Part of a small language model's weights.
Size: 14 layers, width 192, 3 heads of 64, MLP 192 SwiGLU, vocabulary 512, 3.81M parameters.
Architecture: RMSNorm before each block, no biases in attention or MLP, untied embeddings.
Training: a variant of Muon for these matrices, 238M tokens, 7251 steps.
MLP neurons of a small language model. Each row is named by its layer, matrix (gate and up: input weights) and neuron, and shows model dimensions 32-127. Each number is 500 + 50 x the weight over its row's rms, rounded and kept within 0 to 999. Numbers have three digits each. A neuron's up and down rows have the sign that makes its largest values positive.
After each neuron's rows, "fires on" lists the tokens most often at its 100 highest values on Wikipedia text that the model never trained on. A number after a token or word is its count.

L11.gate24:509383505474573514458504510493496518483530491524568509434566497401519563428449398517504504445530453480601532456457542511521541456473553445530543516435585530611545467460490513511473522478465431575493434450532433481503517461499537466467525453499505478509501542520527482413468472464487484442
L11.up24:463479664471495501500516539500481427455442491486525403351639490552547556500527498530524552508487524414519576482596517512501537429524457395390505575422509543500556522451574438451438417553525554512519538464574419509558511511457481483518519537512474511476536512500558467480601492447475517560
fires on: "o" 24, "g" 11, "a" 11, "u" 7, "an" 7, "el" 6

L11.gate46:569550497466433497482493527462491442578505549567401427535511600513493515495602457548442429441532378553483473485526498470513479501526550499508464440483448535560585483527463448427496579438474506444559487541470477469424534527473565471528556462421485542559526467461599497493515594416537406486
L11.up46:419458453534433452443516525459479486526467534526433487491568450517516417477372439508449569490532539491523559579388409450516459495503517528470490478442514430484488544536561449436563561500423584480445583419541478447471471540479520537407564482375525524507477418554497585535473489510514497480
fires on: "er" 41, "or" 31, "ow" 10, "wi" 8, "ur" 4

L10.gate140:544461498439393544538575509562460453583476518582478507518492575444476492530559482454539544433429538562582557597419564483510449431470521540523444462527516520464521480528507497624511485446471547522503518510389550483502330619486561491444446524547508536432510486444590500444461493460521552463
L10.up140:469534434546526443616552559469471453496540458511497541521493542446383518479509429562480484529469465580521563507453477469477514545507491563542486494492570406524457519451464465513508500564606553450545544552392603439529527510547565478472521490434445571488536460497496543390514466476499514506
fires on: "d" 38, "en" 35, "i" 12, "od" 4, "id" 4

L6.gate127:539522469473498521506556494542478465432462440448564511546532554430462480487549516569554498525522542530588539514593494509596485574432497433513368447446492516515528559534510503626429541506477478514515505464506486654460475583535475506499468422514497546477497534512504537496468554548539466498
L6.up127:478432573444403522562556463537542439529563490512539517544492505442512564482480557532431586494462568650477498539550524581513404466424455497485485406579545519457412610479449479419483469505426452516587593483479503518568519451470513432556518436454539517487474396438456520559600508487465605480
fires on: "ic" 25, "si" 18, "um" 16, "ri" 10, "an" 9, "id" 5

L7.gate52:486503493468454468608530520525487585480472546475590477536536509521516500432500394543536451479522515517496503506508521501504541499480530439483414488401512516517555437531476577462496497552434375527535520469433495516514417527468491471511560481431525614421484589505506536563425477596442546455
L7.up52:511526490450456482507559526549528419526464483506483516548491551554456527450464495500446572489518515472477533424510422530444504441493419514443572503405555538374540488494489543411505536501482447466531467452648458503490516541466526599517485536477549495487517554486507492528465499603467605589
fires on: "i" 20, "o" 16, "l" 9, "t" 9, "as" 8, "ap" 8

L11.gate21:529531513399509500439533439549447521568506500525543472525458556439451481491547387483544527476541548528493471511481576553473439510502433497562621508541471488546481519516539452489475591542572533430398498467457493444609433580492421529519505575516503511485611522433424388456453469465419613520
L11.up21:575576517499569502489483463514527446488552472484565564446448518463463583632525495506497449595537448501471507549477572420430483490432521449553459516522562491509541568464545634487527417583487542520529496452441471492564502499625466540436636467526522549554514440469525476552486429494517498557
fires on: "e" 56, "i" 20, "j" 4

L2.gate79:573402523514488508441424466522542533482526445499500478523409430510527493426558462475510530568515541425473492538499445449433505450343497443502470468525558492505472468571538473497440501572503504505473514499366402523474578494498566454450552508429495530504515504485564454540549495485475432578
L2.up79:466473467563489532546545570518508515438503509580492529529469433471529486550497359569462442533545526484502493542447544509520517452454508486460525660525448425479458564593457469582421483569537403579450516479486496507445484511429511505531519479486481516511403504462493515459585447562507490392
fires on: "l" 100

L5.gate154:470488488505539449528491573574523501636462479535520534426454547450515474597524432428475385554513490463434512427526478457463417517462549600521597489442510568525476509513481464489467506603541456520499422550503449545546515507461510507461542589514531558498424568453482482490436497525489591521
L5.up154:433446550480685494506533471432521487485529447412496445442580527478410466521407552564480450525460490438445592536519490484477481589499507556524549529412584425465510513552512522601459512477559435499499469542522494423507542571462493512444488468484455569558598450524536432443437444469541470562
fires on: "el" 36, "f" 16, "h" 14, "g" 10, "S" 10, ": " 7

L4.gate49:382449526541497524500488543519572536442363504359523617564460588533450455556476532585467529488460556456505481470457488478528458459470613579576421458472602398511495497446498425456557593564501564436500498507519528565482473465486456499500574374568498518503516514554425445480553515430457474465
L4.up49:565559478523521507502478512493423463443477453452476542534486508457503491562478467506489472570546441513436491513461420508434520410539459400636506393447485468529507583525545530436518539550419453448473436502503455520507554530496550554551495513492478479539462511549441493401527559495517438465
fires on: "u" 61, "e" 16, "it" 14, "an" 4

L5.gate119:580456440468468466487554571468525546536486436548450503621450465496452466481577526489545473490561535498487526459514400398443461518483423496556475464450583444484544486515574472474592584542425577546631586506462422476412424475514497517413487489520494550541428550464490504569557562434496551463
L5.up119:543496532597575445487472553431510439499501467387451546484541522528451528524438497489429543440485442551523461502553422489608508542583453536521525547586495438548518460484484515384512556493467365422551504469539445418472432580507504453512573535519566465559466442499545498475462499497514543458
fires on: "ter" 35, "er" 20, "ow" 17, "w" 8, "per" 5, "for" 5

L10.gate125:539515560547486527482491466482480499565596492517490503539483459557486488462467484530454561481425493393481460383409446459537402470464471542529497459599528566483537508495516467631589536519473605571511443496524496515484520474470410547543418425478542508545481461530558465432420490496490469513
L10.up125:521493583612411499548443485520482497546579467452486504494566597462488466546525474453537637476417573572482478433468477462473486577473459574562515510514480532460566509574437512525590506520436510549498481515454486534539401496545449518491458426552472501426416447511475517483458509367584442501
fires on: "t " 16, "e " 15, "y " 13, "ch " 6, "l " 5, " " 5

L5.gate113:549498452479416522516448510443428511532516526537531531466521441545504522554439472362450439452606455491428508431549490488495523533506489478390586422405571527570552494499447509491447563498502446576524413556556462502520361496481477423400457516488486591559534513608531469639458530463509556509
L5.up113:513502575500454537485495452484537479526587443516471445567436479398466453531445409523466528448485455519459588505499506422516576571609480556496498551479522507576605537483577449496482495463458506473507478435538578473447527523489563436471556455511505595473472519596448423481557558539525517398
fires on: "e" 36, "o" 16, "for" 12, "il" 5, "el" 4

L4.gate61:457634526531510503623511443538549540493464436431486540458547435573546525567497475492478533526542550552567560514449527500484511452453387642397459526550547432469454503519498563394505527486488453496527536493565454501451471486473425494504502552476541510445648464499528410419521443420501478444
L4.up61:545527525490600554617546485511551529532485451480454558509538541413497487581499545548508518499485365508642456482481438394472574479498463440491465491532539396544486543581532457529555543402485547534480426435592461637386484514534497485507439446614421514510513499520553520405526516456529447550
fires on: "==" 90, " " 8

L11.gate179:592491510561435456538508442509495382526514567440579535616439424439439512502548526390516510420467507542463491443503525538515544546455518488508436644527509477531487529524490488595552493469487480545591444468470491390520460441445520493500534438442681491475603478444535422477404501549509445519
L11.up179:461482545537591555543518443509589490557496556564511534568478572506492488605463579578386483515455522579468530498559538533531455501461525484556491528501479456442489451545412401443479594559564479461642488445532532507444559437425504523515428528471524569496515498453425409454489458553408414428
fires on: "d" 100

L10.gate165:598508478516488562480541542536442485518442474448538468567497546535473499493499420493538525494437480466523487551515553582534560559498428522491454479525533547484437390497501462626539507398424512509431428462482502531489438579518506442517611534488640515542501537516519465418472501466524512441
L10.up165:458506519505459502496517451465587551493418518430516511494496440443450498525506562504491437525457469583521560530398582542562555542493527555473509489550536451512528511512466433489434548487566464513463546470457424497594610458445501470441419469418426508514479475445468440510595518474520495466
fires on: "ad" 65, "d" 22, "s" 6

L11.gate50:561539460447437429538613454490536394610511467554446444452494381470552540418556537449525524537484571519438524433560531583459555513580504548578448495436516561533589517475534556499523530465502541442580476535506516594540486524453541471454421582536540462479511468535421451516497517426403551470
L11.up50:524503554447454522548533441543450600489525525515444489519534457506489561500506392520455468415485528539496441516617454461548515510587456524453433535602455462593540418510472502519504454436481493573512500545483473428542491471520463441429388559647575440488543426365521495494419462425460534471
fires on: "cl" 51, "all" 15, "el" 10, "in" 9, "f" 4

L7.gate191:437519484589489443452570530473509484589486543449451451437539538481481512497505432563525478569513559465387486439497497477620399470570486521555614421483484542489524509455456486472610433472473530440482460520473480498463557426547455552508470553501502586446473522485502551567455459581475534498
L7.up191:514515552541475545568513451445493511459545452498480479466464445526583569464540459498523446526463542576449509543586510527457499500534522481509527483508476521449528610527523592467474609461362485498562485572482462559485529519513542612365567441549507407512429445505512461443518541426533506509
fires on: "of " 24, "h" 17, "f" 13, "y " 10, "it" 8, "l" 6

L5.gate62:424528441509422394482507531560384400525465555526486556412540519402440495502487465443463441515508502424591467569588402526412559433493467604403536536439407508467446485572508523546480450430567547561494476469521470461484504586483494515458530581547576584418456491434477531449431470583492497469
L5.up62:598474630463466485378459572492424408509414516487551537481635421484463521515461470602492424549504509550583499515492452370480433483475428619501518533499391466529508485503516428451440505449530545536550573462499522462506474541516464537492508470448556517537467589479455544436498389516491519491
fires on: "or" 20, "ap" 16, "a" 14, "e" 9, "p" 6, "h" 6

L10.gate183:427463573489547548564520443542513475516511520504442457502397441469480419532502506515508411527432519563471322445540507483438464452564469486646563491487475445482554539468543406568470560498465501532432499471583620414522418558577503495500543527531530530563508532508506466444517416513478475505
L10.up183:496494535610512515531465524477517475564550465515462544496482445473471521504536547507496515430375513537473480429479559498469429579474484613520483424520487500556560506506486510503598527479505495416527419583496584536571560422442515582428404498427446424453544537553498466519466573455508520403
fires on: "o " 25, "e " 21, " " 13, "y " 9, "0 " 8, "al " 6

L6.gate129:531568471476505497559542505495504548473554460461497571548455477427477425446456440411545512424532554523491539543481425511602500440478456442491525546474532531503571467428436536484391545569470580522433490581546461474442540556455540599473494490450444494425528575425425467388542595454494389453
L6.up129:401503567523538476536481533555409469633455448491462431512456604447527578426450536446455524478605446558515467496509553485563551646571485405486492549531502482568453457498540489471478545514475614450450525476507424496589424568563578454531586495565465470509504498508499551456606387496562476526
fires on: "o" 27, "str" 24, "our" 15, "er" 12

L4.gate78:494566547588559508526453563417501499433524453538554513476491411552493441437477490508546534450491523468472588483460521392527524451450534462438501559507485568467455571490528454597519387540484492523414511560474521495490641526418514429401489408425457504459505555445464426549467506527535489553
L4.up78:579579478570436512492420430468492515512582579522548563485490499549524473499438543521468573460450379465534490573516506437522510387433467490496522504517449562462478519558556502473464479554505460586421448571458590576474611443470530344476497418490479564518537520367519434563513546541531474527
fires on: "ember " 18, " " 16, "il" 14, "t " 12, "ay " 10

L10.gate117:498526523534590504513549544521522498492501555505500478519630597537448488531482525459482460531434526431492574573525470508449545433546415484576553519473527479427586564510526490522528556481625505477530520529464468599418503523498474414499555358586487508443583544581494418410382530532458435505
L10.up117:422506418492514487480606540508527414427470461492560565531451493561509445572504508488435570446503508391484533524494552438388576566472512512608477524422407436542551522509567446508508524563535544506435487482610559499553460428610488525569533513364473493483559491509509483573567549555537491457
fires on: "oun" 32, "ec" 18, "rec" 7, "ak" 4, "k" 4, "ar" 4

L6.gate97:509585540469440515473441472473496508509371554526479428528550377496470462498477467513493447514433497541510461543510525479584614502497602487486478474477507458455576452510564498534476614460420463577544515503477559555466528484429578572435511404449569482527484473515557454565405437531440502440
L6.up97:505580501534490500495460502405473489491454457496515453440506514500494454466564443467539507580481511493525488510463490562403510413551516446475486479530518514499570330485537468502545423451503500484470373463551522466416552544576520460569446482508566510479523499517475446564587586462537539517
fires on: "t" 36, "pl" 19, "si" 10, "as" 7

L10.gate84:563574499510515497423537542462437532541493401499494427425454426521497454476526430469486552538480522497432462486468496558594443576490540554487452482479473418477555510605535497449475476459459510500569497539481449434465491494584450484575506521563459485483524630466459490554499484452456537506
L10.up84:471545417488514415449618481573494543418546540484450493561533471594516529459461511485496514558479564531586519560506523498485526453562523481513549517569525472483503494507616491491486469481476455507569537452428566520396507504650538494488517483513533540468522494429417467449494445506514458578
fires on: "i" 26, "di" 21, "f" 16, "fr" 12, "si" 6

L5.gate123:387500526518431499545482512500500446476505459592542430479523549465574524510583561493470474508414582462473543567490541520514501471439497595478404551483473465483504508517476552466464542523518485531570463546404547557507525551472497507494433364447549550604499508554383595445540499539526498593
L5.up123:447544553510467480501515512583485471592579528491417406427542496562488471440565543479460433396515513522447464484493521385552460561579436583472521466581639499538572467497443532522470622565434504495566470532425540425533497477621507518520564451492554547527445424507528525464523420431499562524
fires on: "-" 20, "ri" 14, "t" 12, "an" 10, "er" 8

L6.gate54:501462445429468512506543547468482498520521426542446560485479514428532591486458477477506513533400565505441522459506489504550505477512639533533537457554548433485563526504469518505436646450483458532432449460447513554464454476414523527430498530531568612484420486570412494542538462439524558506
L6.up54:405507435594429584386505446553463468481465540564499424372490502540549578491485452470533559501547499455489508454587458456467574541414594455385608459539486575529516528495458478466458493492403541551528452480534518560463573452481490504471443517454515523485448551533446482524475519604518520616
fires on: "st" 34, "all" 11, "v" 8, "e" 6, "en" 5, "i" 5

L7.gate33:377513436514621470551491519484465518511500518495529495534493525505412505469462547561520584580494545404434482488492482512420465446481492523501482570556561594526523452461441450547458451492483527484486537412554540534512454515549478484516523456392456548479586548445449500529553521474560513460
L7.up33:462451475479536551566450537579581544574454507551500502502416526557501558557532482491582515588485486469512506540507522534569504506564486412641486440592483535505510510507472509486486473543460493483439477528496484510483432601492559498435515494453422524519460405527445507508504432509520494467
fires on: "st" 17, "ur" 14, "e" 12, "p" 9, "\n" 9, "it" 7

L7.gate79:476405480482490547516491486507528439514454541480498555543380541467488515490429441452537561433553420461509441415581534540367510469540479414528589556490460494582567496493435576578515403408525463477425453551472544546458608504568535456490523509531510566526498525506450542521430412574448471551
L7.up79:427560524466400398390493579492473404565526520501554528408564470480464547480429486594452419565462604477521447549525443520427480535438564538471446515499533413541526447511521459442503460442483539564553514569536565477479476408518478449556564458533569526507535518395561534497470432426449488502
fires on: "il" 50, "a" 18, "ain" 17, "h" 4

L7.gate171:493433443503484614479471505570511512489544440505593490495566472496433594461449476553431515528532516462439520566532503587566604570472582461408511440539458562429464451474497454495486546517495495568575497477448404495449566485537525441580487577482536589463361511512510465549445507474454459493
L7.up171:439517511535461506522478509460497534451550455480555454469487408524533474450578485534604516468516488419545471564454437527511591529462474530540562452451458579492472437564415483549483576544547472446389495458541533513511584472505413478422446522459482540502519452444464552601432379491561569569
fires on: "v" 31, "o" 13, "\"" 13, "h" 8, "all" 7, "ad" 7

L7.gate92:526558504473494508495447492511555576528460568538428473530543457541581527536538481462568546569593449545510445430568573492506407503555573476502498493594528483583490482572533534357495526494444525521467625497484519393601494499557519487575489485499443462556528475519471494498430498481395469417
L7.up92:512553538517484524543353544499459457568400543428535485529484531483422555605484348412511526418482520516488421477458453438526528567552501451471458521477503540554591498536547506491578469384558393452469407431484517508464495536497520517510428522551551504488451604536541514505463454495475454528
fires on: "-" 36, "f" 16, "t " 14, "e " 10, "op" 6

L7.gate185:544501463451472469442631401481531482504466503600507458433503566511420522521535487451595521448506452497461519424509619555571531461510457504528517549500427474515522561536523421526390610514472491503524513484580486511477430431489504502490449526476456543418455580410450361502485555501458501473
L7.up185:470558533513580499515471490555556500487599544463607489451439458510492477433483517433508562567526530510465494420550493479485517475443519532511561505465486440537443530459560463561512531567517540548464449532505507486551437474495497461549509495540543506490495455539437571569511491498378489388
fires on: "e" 22, "er " 14, "an" 8, "th" 7, "et" 7, "is" 5

L4.gate158:468535526462389522553560462475536463418524547374553542475463498470442571525489537444546528414515515517482470444569526539506527583394489557421569498488537474587521554454558507490511542496517568513535443510541474475457463509599429515462420494434491465474519524527456531501522584510531518423
L4.up158:475581475452441503509542409438493500472434491510476474554481522566461526567500472522555484495553505442554505454525460451456568480480500514445449560450571467529586459487432528391515429512526516453596470496497499491379569415577516540518499498487503513481458569497453536463459417597548437610
fires on: "ec" 29, "t" 20, "v" 12, "es" 10, "'" 7

L2.gate46:480486648542485447516543478428470480529547500558444484469463470493517516460408467540504417494538461578490500453440535412503486536471518520458444413521535429519442499576564563425506431454389491500533462462447431445529516457377474414557547607448522522435477562551497523459436543489455495535
L2.up46:475481618414450479532494506538466494498518546481468465540533517376537609519511472566439473535468471400518535461514477512487462530549539515452438478505427518456583457588478569485498518533393463570544520568483481430471498527453522449502440520499541513431548531463462496602534455581424461583
fires on: "j" 53, "|" 30, "===" 12, "ov" 4

L2.gate169:459511428485482427509491541512488451424453477416427413404505581547517579592489505562494455502603491389514480518440498536439479526549527530489526505385501390458513509513444532536498624577452514517550466469547517504347447432532431482498410470536469533489466515500485471486482487521593550634
L2.up169:449565578451499385541483508578466463489440524481445466410484544456499534567552566537495447589458516425571499501440497414487447467513452474472587562486522379480552478573392451567606557603467497462548461565455501474433443478536461487456430408483474591458522466501475434498487522507616530518
fires on: "==" 100

L6.gate98:506464512521601537424471580572449562467532482512534634459510548490410482503456453535575437469511475479480421564601531533500498439522449479506487475494480466552500536586554532489462523444459553467455477496478497538404501483542546514517624535467514580572377512487463541517495500482609497483
L6.up98:440564537477525447524418563532531445454491466448523434477549483424463428498458485458570425494501541579458556420575519468522460533465546490502532552548517509551515405494505527460500434472469479513571504569480527421510564497572499476462420544423501470397513416497545469585402582626539454567
fires on: "a" 39, "e" 20, "por" 11, "st" 6

L4.gate30:421535458447526481408549477472550513559371454502554460582604480468461496474413468448517419447494457507459591462441533574473539439461554502548554551418453556512510448527506475507594465470516509540571445526545520522495495483546531523518432495498491515508531558511435517512587488536418526432
L4.up30:588365489495431429438422512608535515480509457491515505395573492643527560512421581467548495534487484419515450498575540538536525469451483535507486427500495414571438604485529539567447613535527555508497511413461466494477534512499570484410546470470539457478488549479430571606437553532516496497
fires on: "ter" 56, "an" 23, "ro" 8, "di" 8

L6.gate94:527508503565515484501506528504457442499478472487463480517432458588484451547547467470464517517450469462460457468519513486510469464462369421492478591488553529459443588479528334605540497514481497391445542568419444493550549558483501499501582495514569486498472576473448509532597497500498455489
L6.up94:457497548532523460434512535505552460506520558412565427536403462578431550449497546492633507437468491468483467497508511587480504498524602404544491437530516491551549549389560436548509476449544464520513439588547492546548589566476567455511481451510545565545478553443529495517525501525503514470
fires on: "ember " 22, "ay " 15, " " 12, "il" 10

L6.gate39:430496511524449504469422489465471488516537544500544446498591411523538547485548405480444522586532595587486537434461561469545476489528394575471582511499470418551561430499490469427479419427396420581542485484485350506517540507582386529420441480492482509558504465472417455506525567524545450480
L6.up39:422450496461383523520381518443588538570423608493449500431457489582483531434468570451557507517448478467530477477485526505454577456591559465524521545521416447576515504436548427551526489449493534568460459536482532467449484596580554399471516520483489404552443508486430541441466455480564511527
fires on: "li" 45, "wi" 22, "si" 15, "di" 11, "um" 4

L11.gate191:528432433486558552467570463494467496596500512608451521480487459433420594520514481505543450543417399545497489514534594472557463488573542576511536501493492520509605531489590546602499546518440467559425416447538444382455551506484550403528514566493491450463506495566515412470547490496466551468
L11.up191:482452409490491542447611576531513502496530549527506493531582452473506515486515492580520416475484451509468466460557564542420496491492460475451592556507485505517620546572442533550463542448479536481399507436466509486509499496528432485560547478509465446464550543474520516462594455544531503512
fires on: "en" 31, "oun" 19, "el" 18, "an" 16, "An" 6

L11.gate152:402467500487567564492510580577438470464489478516429476484601452461430579593477545493491512447519621457431433434510553474493541396546479468442486547501543516540462432535568347495496454555544578456486412446569496539508489454527512555459515563552567556526514456625421465540410594538513464517
L11.up152:516441525496477506486484494540506447551537560489493516581537482425511463497481490488558524547505501516477515482442498420425462425474526575560532442554445535548453481509512473496515628520473475533523480438488534485430424531514595535426436498495536576479504424474426471450424560384594527530
fires on: "l" 19, "uc" 12, "e" 10, "it" 8, "n" 7, "g" 6

L7.gate124:509614575467536527571488462562500549513564508543508495511459442532377530501503404457494479559516527485523449405563467550587497508570462493448533478567466480561576544473433516525456499454578495519515489580516532561514475547553594422517486471531552495486527476524477520550456558480462409510
L7.up124:576581450509422487471495523490568479516541440479568460542442459508535600529519429483444500390433600585496481446512469522607497492550484538566586449461517485486487507436551546481483518421476554553517539426478428451452556510577506466434475426550527540526631537549473477496464517465495499421
fires on: "in" 15, "oun" 10, "le" 9, "for" 8, "el" 8

L10.gate149:502460501510511459472552489559391589479438500491498396537461479492458413469435542490502522540516599427404530548553466496395572547460496581463447501531466424556509456532469503534480529527398470477676447474429440537535445508473461495476527412471393477479508428493507435564415492553390446429
L10.up149:494496502507497506447484567516450461525410544463483546580516498471476507510452448554488400516470472488536580478523468630501623542471431521487381527463489401466513405494464497479448546402479531396495528470472461496536597523589471528557471479487500588511445465530428583428509531561571495525
fires on: "m" 21, "a" 15, "u" 10, "i" 9, "o" 8, "or" 7

L10.gate47:480547530436509535537507575447527511588493541604486599572473535503475459501570506419573480518538536490449538527465565510535438495469530543455565538468519527512580507541517532474450567481514471543501555520605432461376551497487459528495464535575417511514568493482532465393478409382531521490
L10.up47:467521536519462462527489573453510433497530495414565513485595429613448388494481521465590565439468492533484474461447454357494573500495478470381448414586487419561518619451487474600477510459494516584523463584423529505490467485474505555533486557559504483517493619541507490543445496472486530515
fires on: "to " 27, "y " 17, "e " 7, " " 7, "s " 6

L7.gate44:434412547526473470571520446600503609492589358513454562516479562476533468518470478480529544549541463505503547538519558452566468471452420525482496531478513496535535511521559468522474588581406528530540602492487510520555513567452584588390491492504427381423548423488532502477544518423495533553
L7.up44:509497598520407489524461541527453575435397451515504499527493526501518551490477534487551464446554479430520549500442525592468662577519488492552483517485548505431488510481476366490538514428502527527574441524498493512536521515484441485444550488535542489434436513508463578406588561568496526475
fires on: "l" 48, "str" 15, "o" 15, "ol" 5

L10.gate166:511396579597537449496528486533499612597515555532457551559514551409417492479544475500506514496556538508464433499584511559505529512557384508571573400415441449489449509499518489573460478475490524474525593575500515565526424496471502536473495466570397519430541500462454511463536431556534473567
L10.up166:451539550419566579527499413526437567566524506440495421523533508450527498464490465566457537409496528527543507513441552548559526664531490442479516506543516352478458450537512403558500541484467520481546573525457531495526503571432478505513528524406528465504525580542518463387475586552489485604
fires on: "us" 15, "o" 15, "b" 12, "di" 10, "ol" 10, "g" 6

L2.gate138:444512414504559440471497548520502550509379538439482493515530472529471519585415413479512536472487494571489472541492499591509392509501565495518505466392490582424566603544574448503415477529502535399536467470480520503387487512463483466547642471519401375460540560445458538526462500462549387501
L2.up138:477540561505483481527452491571501504495582468427511483473466562486484462484513566459547506445556557478482362516581543481386447493496467471534445503404444514541611519477514547524388482590523588412527477532520442459538556543470473526517539503478423551463538396524548522482527513564528501510
fires on: "S" 56, "N" 34, "ar" 8

L11.gate49:561496501468449505477514464487465508537455508529525492499445464449468440577505434403552435484580442442433361522492500493470420541440486542521505454444567540420484475506509514450493520556493422508463456507420501487518455465552454388569513496456408503476429553446602584453466506522488447482
L11.up49:479527542491506547518467525484548504451566583496521492555511451512554543549498428522605501538405457496443513464490408507456477551575438539501479366466507464494515451430459439475484467513559522450489477530544510580452464536493483544494539429408423541492547557539498367577421450357509426460
fires on: "e " 33, "tion " 8, "th " 7, "n " 6, "al " 5

L4.gate60:513567454521523528516421511450412528600381562448482558533539511504519576473515547482457561496556481544478447436488535503464434399447402534542547500476462427548523525493488521467549589472457540458508559441537524438528541412532537501471506510476533486573457624473518565531516512495441554496
L4.up60:487530537477484518567472511484482454524510479430527490480561454550578574457528453526478513506518530523585460537530493605521474486473440432508541517556441546541522549601451467551530494541435512511444545439558573499540410474603420553463489501487531484631549564571522467502439477532432503568
fires on: "b" 20, "t " 17, "th" 15, "ti" 10, "i" 10, "e " 7

L2.gate24:544407540584507530509468510469438514451500470494492559555525421464591507519496506599470449552542553407510554475485489468531507517483520549511444535540518461459489474549370596320461543539558450535462496421540556531526493500531454528470434396491471516541490536486534382523549407519513546547
L2.up24:498468467538492548544554459451484581500563473525403533494505483419505580545469543503519553549476488506443556487416486551546437523467536493511449605492487540437491491474452475455465595547526441483425526435477518507518506448517423546514575533482495402471509437461445376475566519541608580532
fires on: "h" 48, "l" 25, "le" 14

L5.gate78:576538537603496491429589543474486459500569460501470480449487477555478585526559453458472468432541400480569467456549494504468487552404537532414493551487555457518538562486498476497529504427506429491398492503509530476529450550509466388544515477502572507520488574504510501596460535553446482468
L5.up78:504500536468457401530528523447498413504447456489559494557552530503552584540504531475506367534535419571540480573585491489501445517465420518541513573511592481556466512498431457461590459557538529496513502533486573521473506574531501422545531565410525489559519505446560488492503425502483504448
fires on: "p" 22, "ac" 21, "im" 19, "ap" 14, "ex" 7, "ev" 7

L2.gate14:535436510417452511549484491451510390564574437460403568509478487580497520392413458475505592504414506489471529472548415492503552479544480474543420395512549560513549464496537433516541439489588448475551573576496589506508460547607517535508490502520436620482510479512452464527429460467510462521
L2.up14:498485550495523468573509481519516635463384482519482512457543506507632454538451510455492460524462484515469434455482484586510502403437411503567606533458485520496502549551561537415508446481480491435525531453443501530372398527537552509423533430567518559499396517497489445461550573501533499518
fires on: "ter" 87, "ation" 13

L11.gate118:449507469502468476544433417498501449521523499494514453417510553532544447446522379459532505505513429507422396495476571410467575513524529460594484454583508453474542529533466418500456520551503439464535446472529576504513488526541585412379497507437518546472508545535455461541558562519470435555
L11.up118:505686602487419487469515438454476468517478621501495478555547475580391540449512504479566523536506429498480534457497464495468466486459479488517529444532373482519525465504527493463506562561456442511552549513396549514555558459601505459632455607499550549482377499501492486466541559569541523537
fires on: "all" 18, "el" 18, "h" 15, "t" 11, "k" 10, "os" 6

L10.gate44:485483538478512492470541558572548492497482509465585404528502500497532446571478386462467488486494522515500493486554485487534496480507490588582516435376630482459492587600549498562553484547549528529499519467484512480567499440490501505477424550506507439519500583483445521539512474451555482489
L10.up44:499516438484610527465461556519508400499486543388471541448487455539461543501429538446593547520538515422514472463532486545489465555504522555478504468386601509464598518410514515504554574570608550415425436459412483525506514465443506483492458568401548494574506573554506386558524479481430545518
fires on: "S" 91, "an" 6

L5.gate140:420468564557505493573564582451538454510439435475482492603480460517402479505464444541581485496550499582485495481548473481516441523510479484501422531432596476411599548481524624410516494527530452503482535551524625457450525587482476575552558578386484436443574452590479514495491431471533500514
L5.up140:494549445468460451420508485405491587528452535580605491447472499518515548561533499501554548457454484582431524463565560479511515534446470523485503499485482586464615510571495523400482559449429408459452534602619476435503480470586557542550512495476499525468533604527516515530515495475502416533
fires on: "o" 26, "an" 13, "et" 11, "in" 8, "e" 7, "as" 4

L5.gate171:456615485572558449481462482561548542503399526427598466500593468554462515498443433502550419560570505536488430459477496359467461515530469488487510488493502508511562585518473482408515408572447443528560433439549517488468503482552420488458484488467553510462479527492544477406385559539503501476
L5.up171:520488503517550513515416489497524441540509447525508448501489551484426559496460378539471476523528589511469468460541436440517505555464461489564506435526543535527600463548522488519575617560455388531479572456526487483492490521499490466350500616519500532527564546476447458437420594504480495455
fires on: "d" 26, "ow" 18, "f" 16, "y " 13, "igh" 9, "g " 6

L10.gate139:492551473425461505433505471490497462471480411507500483533440496545501472501525499464431516490488397566552497544499465533570543531518452612550486399439520523533552515541467523548572569466501465507517473432497521428462546463580497566528451423508563484495497384452476580553485488519582484452
L10.up139:430542423506499489552490524567367485479445483473502569558491470565600465450419513565499513484512479482445497459453439509447508490530442490481494519571481538531539521533405439561481564595485503465553425463468512495388444514421502548522623435534554450531471418513437423518475461550502495547
fires on: "tic" 27, "ic" 15, "ation" 14, "ti" 14, "u" 13

L6.gate29:542426627525445488521490376520516477592569519463522472473506450546479482466470388557510544455488524497452393528484456479429508515501507484406497521621449472513541508513584439434374433590402408514428449571448488521563479645505517500539529449468508528473504465506452497467548465506524444536
L6.up29:467555494529454442542582530391459485588471548489528517546410482479500427589527512507544487482528556434523443509476523479465550551410457534429474466520522424505418540576523489484506537485505474487504500508545491620524492473488504516605566478537467461495507534569457486491470468530525560467
fires on: "t" 16, "sh" 16, "-" 8, "h" 7, "er " 7